config = dict(
    intermediate_size=4608,
    norm_eps=1e-05,
    bias='none',
    schedule='wsd',
    doc_mask=True,
    train_tokens=900600000,
    dataset='wikipedia_en',
)
MLP neurons of a small language model. Each row is named by its layer, matrix (down: output weights) and neuron, and shows model dimensions 0-127. Each number is 128 + 32 x the weight over its row's rms, rounded and kept within 0 to 255. Numbers have three digits each.
A block is one neuron, or neurons of one layer that tend to fire together. After each block is what it responds to, as a language model described it from the Wikipedia text at the highest values.

L6.down2003:146125085134097121110142119137197107125167100083155038122139111155127161165149114156104139132148107140182131150122127104116119175080135095156120054127078162025127148144152106063178165067100114110108151142120127094109096130117143122148098138121032113180165092100110112099055188183157119115118178152089130148180106137106140119086169097055158130146148132145184190143117138078124093126140
Responds to: Structured-list separators near years. Punctuation that separates fields in infoboxes, tables and citations, especially right after a year: range dashes (1993–94), closing parentheses (2004), table pipes, bullet hyphens, and "and" joining years.

L6.down3275:117202113063120083135153092154102104098075107099167069157108151144086141036124123182092060172135119111163111169086101179124114096103125083108061161143168204225163084128110170173081136072094144156132211094105123138095141134142082163155180189092124104121116167187145162087148140067182161128119042132128111150114097165127155120107100107124127125097150128153037178107126045087083100107126
Responds to: Infobox field labels. Final word or piece of field labels in structured Wikipedia text (stat legends, infoboxes, table headers: Home runs, Synonyms, Attendance), plus = and | markup and past-tense -ed endings.

L5.down193:063140183171116096133159101169106103143167096165173076097225136142104120049101134165143154131070137138079078105179144187112142169135159122131143065099128143053163127084113100143165167136154092131087102125148166161168111132105137103138139103105068113143107110115173121070155126133128136147156141097109088108153101176123165147146132116107193083091175121143125098154138107061101153134137
L5.down2438:080150135131166123125143067135003117157102138110141045168094128175101184110200099159116153158138157159118167118109126117129110153185188098156123108149119115129131098148139129129120161150205094090153134116135074098110099142167085141150131178061139123089230094108116136109126124103130137123170132122130123159095125132116174116066151147149142165149112156062161164066204117072162089095152
L5.down2576:102124097164164158143108092159096102170113104152124099176100138089061127125147129147169131095076114136062127167154099093081101132175157138135145085140063129131113136064127099123105167111173182086157203112122104180142107142089067111111181136121144164092147127120174139114166130088154158149126120084166088126151135130130168112134120159073171137136153120133171107074129161123135122134113
L5.down2865:111082133154135140096161084180066145187158109091112114126152136118135118108151103206145146120139114156108128143172134081074103161170114092087158109223131131113125187089166067095106192125122098103097141124135133161125180145146094152118156161117101154063075093133152157078087115095121100140188130149147115149124141121089125138118098150096141072118151106112198168132140123118096122173138
Responds to: Coordinate hemisphere letters. Mainly the N after the decimal-degree latitude in Wikipedia coordinate strings (39.9436°N); also = heading markers after blank lines and table punctuation.

L2.down248:167114130151070131097033136185150139082138125096148153126109070108132116079086157160120134083094078173135122132148183122143139192139126149092124132093184146113119093177158079226146135111153085105109153121154114128054104164105132090094140099104088178150089107083119123114101124090081132110113089089061141182131151129096146132223106083098099152133111220084132160141135147153134145130163
L2.down457:112149098142148105164092107138062108168170102152126193123149135110118200138094024129104104130173105099107196131150125123121144114155140138184071136118170140138156073113133069165135084150139120119171076179157107146128158227082104099081033152104129116090099129080085141140132104123103078204051156103080141131148111083126137177140103130175150099144169149142144093083088106099113071122184
L2.down538:176158119110091123157154173101119122065053164126162109145147166112133114101069098112089126080125123205137150105093105164169118101176152148169134135083087120180100119122138175109160131161160133160135122150071121138108154125107208151074120153129157157145171108137070091169133103081133119130150145114194127124134132141141157182205111132076117129157093167139145140098097147147141090094092
L2.down808:108100105188125219120155103088095096074121152151107101082144089104140143125164117119156085168152137145108134149120112083116171141137105142122166104122158136108147146061119139130139174145133147092109139136163127121144141119132187119118163119128161126088141184112141114107067116096080165165122142110131159097086106154117074096112159143206127147108204140093141137121188141119132141127086
L2.down868:128088152153144115100034159163149117110105067055123113127157112135113131063129117130132149152124174188119184176190064173108124115182114123192080136114137152133151116150151137108125145097161124174122161138129145141106089179075103111120139183124153071065127148133164141149146126137138112122129146140088135130169116170142086165133087144120125130096137089178045077123139146126107194130124
L2.down951:136116118155135111131129109127152163134117119137155117134133048145128085162197143121164149059148129189148109082124124090140090077139117139126132140107077143087109104138163002076137155116116067105105140143171147099089128105135083139123097081117148149142114110062147196092138093151192083101112121182172173159149140123150158098094167136140135158103170158127118130153064157119113127065089
L2.down1106:116103119202147102133091119163108144141164124149095141143161123115119140111066112099133110116120175113118182162091124103068119142178066114125126098146176126093078131132067102140118118127167107139109120167108135124125150156095152106173107144124135078116141135109143153112114124135096136145076162117097096133048113110079085101079180092164127120055166091127137096099121115148125153106196
L2.down1575:132079153121113141212120086163141144079107135088097093152160117212122142123096116058133182149088092119081107124100107137085165108141127096156087129127150101180146233156169185116111153145160147130146182095223061150095137085120176153099157106107144199098163076157111144182154100153100131119103121117062163119090142084154162114199111119113122134145169153099129182038171115130023136096094
L2.down1859:101190157193087168158166145162109113114155132133144095200093135140116109154082118093145097103144065123085111078098148090164094097099114149103158133119157119160132129152174182146100125115118114134119184162092067145127118223129158188116146159140175149064174132130080124106193091127135104115098229134082161044124170125103157100167072082103174123114134115110121149141177129133148124108128
L2.down2033:133111155120145095097121190124171091115169102165124150146124120141129155155150094131093142126132137106141139115108126069127155143110104129170086194131091160080095143126142126095154122136122047155121164144141158162093140143153180151148081126191097121160127102095115130160090160156130105118146146182144155176135098132139161097079097134132107114142143130132153158132155176075147116138110
L2.down2477:190136103101120129109071124155143069114064138135123090131102144191139105184095104094149147100167129180145100149155101158168093151175154157136059143123103129167106085147143159104121194112174134198107083169136086123088168144153143091142112133114153093181100163088098115156127081103094090164077164185068092142172143105052183149164069140100084096141077164119124122112099133130133158139158
L2.down2649:149112127142126155131150108201151134152165226086124117165142149168141171213149152169078105120151071104116108158117159098142110118102097128145129138118109125204130176169135068120070065136125150123067059131095178099110120061139130068100096158118122171185099086078149125135134148147209165145101162154101118122118149132106103133153118122149169117124141134137124134160067122117188154164113
L2.down2793:141153184076079122168114147100148095104099115147153169122187143152106138121147140129114100184115088126116148131134133051112104158133113099128147135170136090113056068147182153088135170136087137141135113119114154154144151091075146159141110066162114151140082106122088173127140080176149117118085139114119128059060130119167142159161129189130072103099223172140132107163163125097115094125164
L2.down3088:131121130130117157161070096117150082131098045107128140068148098044119077167139107142152057088135168093088153139115124140179089147110162173086174084113138157190080151116105107072100172126115149178118128055157126116094131136111077143079141138098103078150152133120140115146158145143145170144156143132160135153132087132154152121140108191157148119100078152143136138107177136122130142133199
L2.down3095:143164085098114186122155159185173119128189134142106099155155132118133150127141144109135071079150117115138076146136114138165155095097070124112093147127110119139143134137105123180076132118124143175116118115124100143117165072174187156154196086109123121141123114133160100130100146112091132194080097111114113137152133208108099077114124072065127145130051161129069119192078144100154181122119
L2.down3995:094146187124070139122124160124128144138085119137134121124154175190120082081196148092124102153145106099124131162124164074075075148114120130152121131126168076171100087138165122083109185139099120155148158112166113118131150155092151208155113132173154116156138082198107149111121116138128173144052126155127152063098133132147151151113101178161126125156125104141105129165179124091162111100143
Responds to: Structured field labels. Key words in infobox-style dash lists and table cells that come just before a value, such as Died, Champions, Distributed by, and recording Studios.

L2.down208:133131151090114091134161122115174111105139103114124126162130113130118181128038104093119045117120126103177129093091103162124150127152189140095120154130195122134182086108075076156122132088096151141109176098169095131157141101139102125151106134138137100087104143125159115110121122115088087140108109123156095160136065083169107098164147120067156109155092052100175130120131123115131140150144
L2.down486:148137125154136127090148082181130135162123156136144154118186128111101130089103097136108031156098135077116095221157141100102147083129165164091150109127126121113109154124162134076126118084118115145096163124117144135111175142172149126174134132151102137104120113152110132120100104134163090100114164205098143130114131107096149089191099125164079108160156105155114139166164117111080093093104
L2.down1056:113162124115159209151090161103142086185050099189123108048108169125124112119156149139025190082128092067153104116134143095080154116146177097123108098116169165108154089120156121135130117114139122134140132204119087113134150125117155141170166142124137115132176111090125128139122153135147068134141144171131062125151151138112135077144092132190159128124105084118153155162110129236119146057096
L2.down1346:121086144178113185133078109116144158091114157061122109098088145138107105117170103175144140127161168119099192067165124119083165149179063118138126147114087105138156165147140124092117104140069147087098072085169141173065127139130090139150100162128124123122132159149114112127077106187135175111066124144142150098152113054134108048099143131138102112051178147151115146125162074132113130142163
L2.down1603:137183119117128148137116116195156105130178080140142141119128083119130125074128129089143069149064125176138091157098113133129192158103175118098189133185153187128126132106070152148088102145082140173153194117148097107116208130142071119156169152197106115102154082113139109114072117120170048125156112111123073066124088069192170084168142112061124117201132187170123131068101116169150112162133
L2.down1656:093148180138135165070127120146108107142147144065112135207102089122133168139107092164158096095093139162071218160092160115142129109125125106157145148169124178093210101153129129092146170163143082131150155160047149108074157139094100161127103135141152073119115119077126125060116094108172102115108116102124139120091154143078068108069123099154119144104090166144106143168140147114162099166113
L2.down1689:003085091145148121121147066148066187128105107134128203155084107124122151188098126153105074121117167117190147149137145115096094164100153138056163150110169106137186151104146157137133135136144149107080097155121075103110145153154119137164126153132160131116119188104192107175096135141116207162167127096112112114121084121166115107139158145076197151129133150087147127116195129131153103102122
L2.down2336:107113114160202150196131145118124136118179159216125144092185045089120178100083155172094134108113161110116119071127147121133169103155141135087149151123128145129070175140109160164144133159118134129163180097123136139102145111186109099135127061146144059158129104155151096113157114086192055089139119203192055130148108095135133114130113093075113158149109120152144112114122148126104082099173
L2.down2410:146175197103177128162162086153156123153158150102189144115148130181117170116126114174125075135142079151174107136124127131139099163127098142084087120130119134111085136116125162109171191145117102085110103097172154123123147125145093037133124124117073149152106178106095185098122164154117155140129123115122130095126150109185151220096155154171106122113213232095124135110092180140119152141100
L2.down2455:120102147116078083181068125141135102149160138119127182158105138102122078131073171156195072176105177156161110166124169137139114153127157124074188140140140143074130136110102111129180157167130105087151128167151159114130181067184132116104138095141137102166134125112118095117093110105145061125139136149151110120137173081174148150150055133099120129122119173144126084114116145103149137131122
L2.down2744:115116143077133125047111114089130162161140117091043163121181111127144145193210152130144128124132081166147111145101167151107147086062176194107159140135150160125079164128112053165121149160105124093120132127146106158111153077084105214107081061112107167138111100146103156104137125095138161135153133166081129123182118105149135130134146120105118105057115117148124165126187162081076191158125
L2.down2961:119127136107109112089120167214094139103133149179138055177152115094147157087117117140156189142131136190189031152125106128131092084124162157102115165166160145116159112105158118136110049204176117122144230156113123100135117117156078131093176138131125143113117080106225107119119121129161094165127165152114149129152144106103130151086147119131085115089122159115147121093099094181150127134162
L2.down3199:110137142106172095127135121192142079177135143145166157139142100131118128147136118123141117172148090073131063189134091090115156109136147128099094121083181106158116128091116098132119209136110075133073151142171135132104138098099131112149144128102098090113156174105166201085141117119116086110064153146126182110158060118090126106190097128106145106171150118140162197169158129144082099145048
L2.down3542:118142099129172161143114092154189144161208131173104181150146080145124092156102154167120136139145116114116121162163116129111171156034119140132161126177055120113175152113207131145116088089103088149093051104095090124090096170139166160112120133107136129159061176124113140157093098176105135173115120136142131108091131211155152134117115181146186128081164164118102091120072143195138098128113
L2.down4378:096185073179154139051062087079086179146095110193137107074095136134096097134114064116141104136161150080137096116121078119049163140102124131175087165177139126166183126153180184119134133111121071139184131116162154128123129142163125130206151191096062159099137078130156119133065096159109152096117157128137145159122169103078155142118192127117148115075153099117146123196138154146084116151104
L2.down4571:096095125085171051153093130177128129184132126175121088105106168148123117133146145146192100113115176127127117150146122138216125130136109091127148122116181130201118133124142081167163135089122150186148194174139085116151119055125127116130164165112126091182134166158130130136172139150079175140118139195123089133167090160106105082057123159114133132124148090075131107185147115082203172079072
Responds to: Infobox and table fields. Tokens in Wikipedia infoboxes, coordinate lines and tables: field labels and dashes at line start (Time zone, Length, Referee), UTC+ signs, coordinate N, table pipes; weakly, word-starts in prose (Int, Q).

L5.down1389:160169110149148120153121101132080159117172113086151128162153115104126110119223125086155117112110055190121135099096145177084109067115146094095190144138139195160107166137128202167112141175130129153140167110103152107086086138084138142115172142164130122148101155170179174115127116063071151144159082104105152110095172179080113138128124095204140134100181101115108133146196109151130171152095
L5.down2591:120182091090147064067097190124148160146122155130147097142090127155155126099120122114076103146124141132161153136067144107164104130129070179093166148106115139136156147197140097145119094143137150148084153063123119169150181159135204101155173150128089125126129132182074112146139130131093140138099101113141135168162200127110116133098187192092115124126136151095136122153129113137089075063089
L5.down2841:123182130097124138098105109099136118133101107105167151147186091143112054113088110102131111135123126140128099132099190122148083185145134135081127119133155068170120107121153133115092108117158100113102123128128104063089157143132154150081097114132126100141101097120107171125150170147174156082149084123151081155098163118112125138147135155095126146154171151146128086176182097127094104129110
L5.down3608:084200134196087160108090143113103102180118158130158107110117106171112145143151137112163133146096143096130101186079087125160118093082081101089154095136196117089097188124136110089112132113133073148099078140120133210143094188101132081180155142166167087068162081126086201114128124110154156086109152129129122127094154127124119148122153099104162107136159153111101161137110135146053061132114
Responds to: Table summary-row separators. Pipe or blank cell separators right after row labels like Total, Turnout or Total votes in wiki tables of election results and career statistics.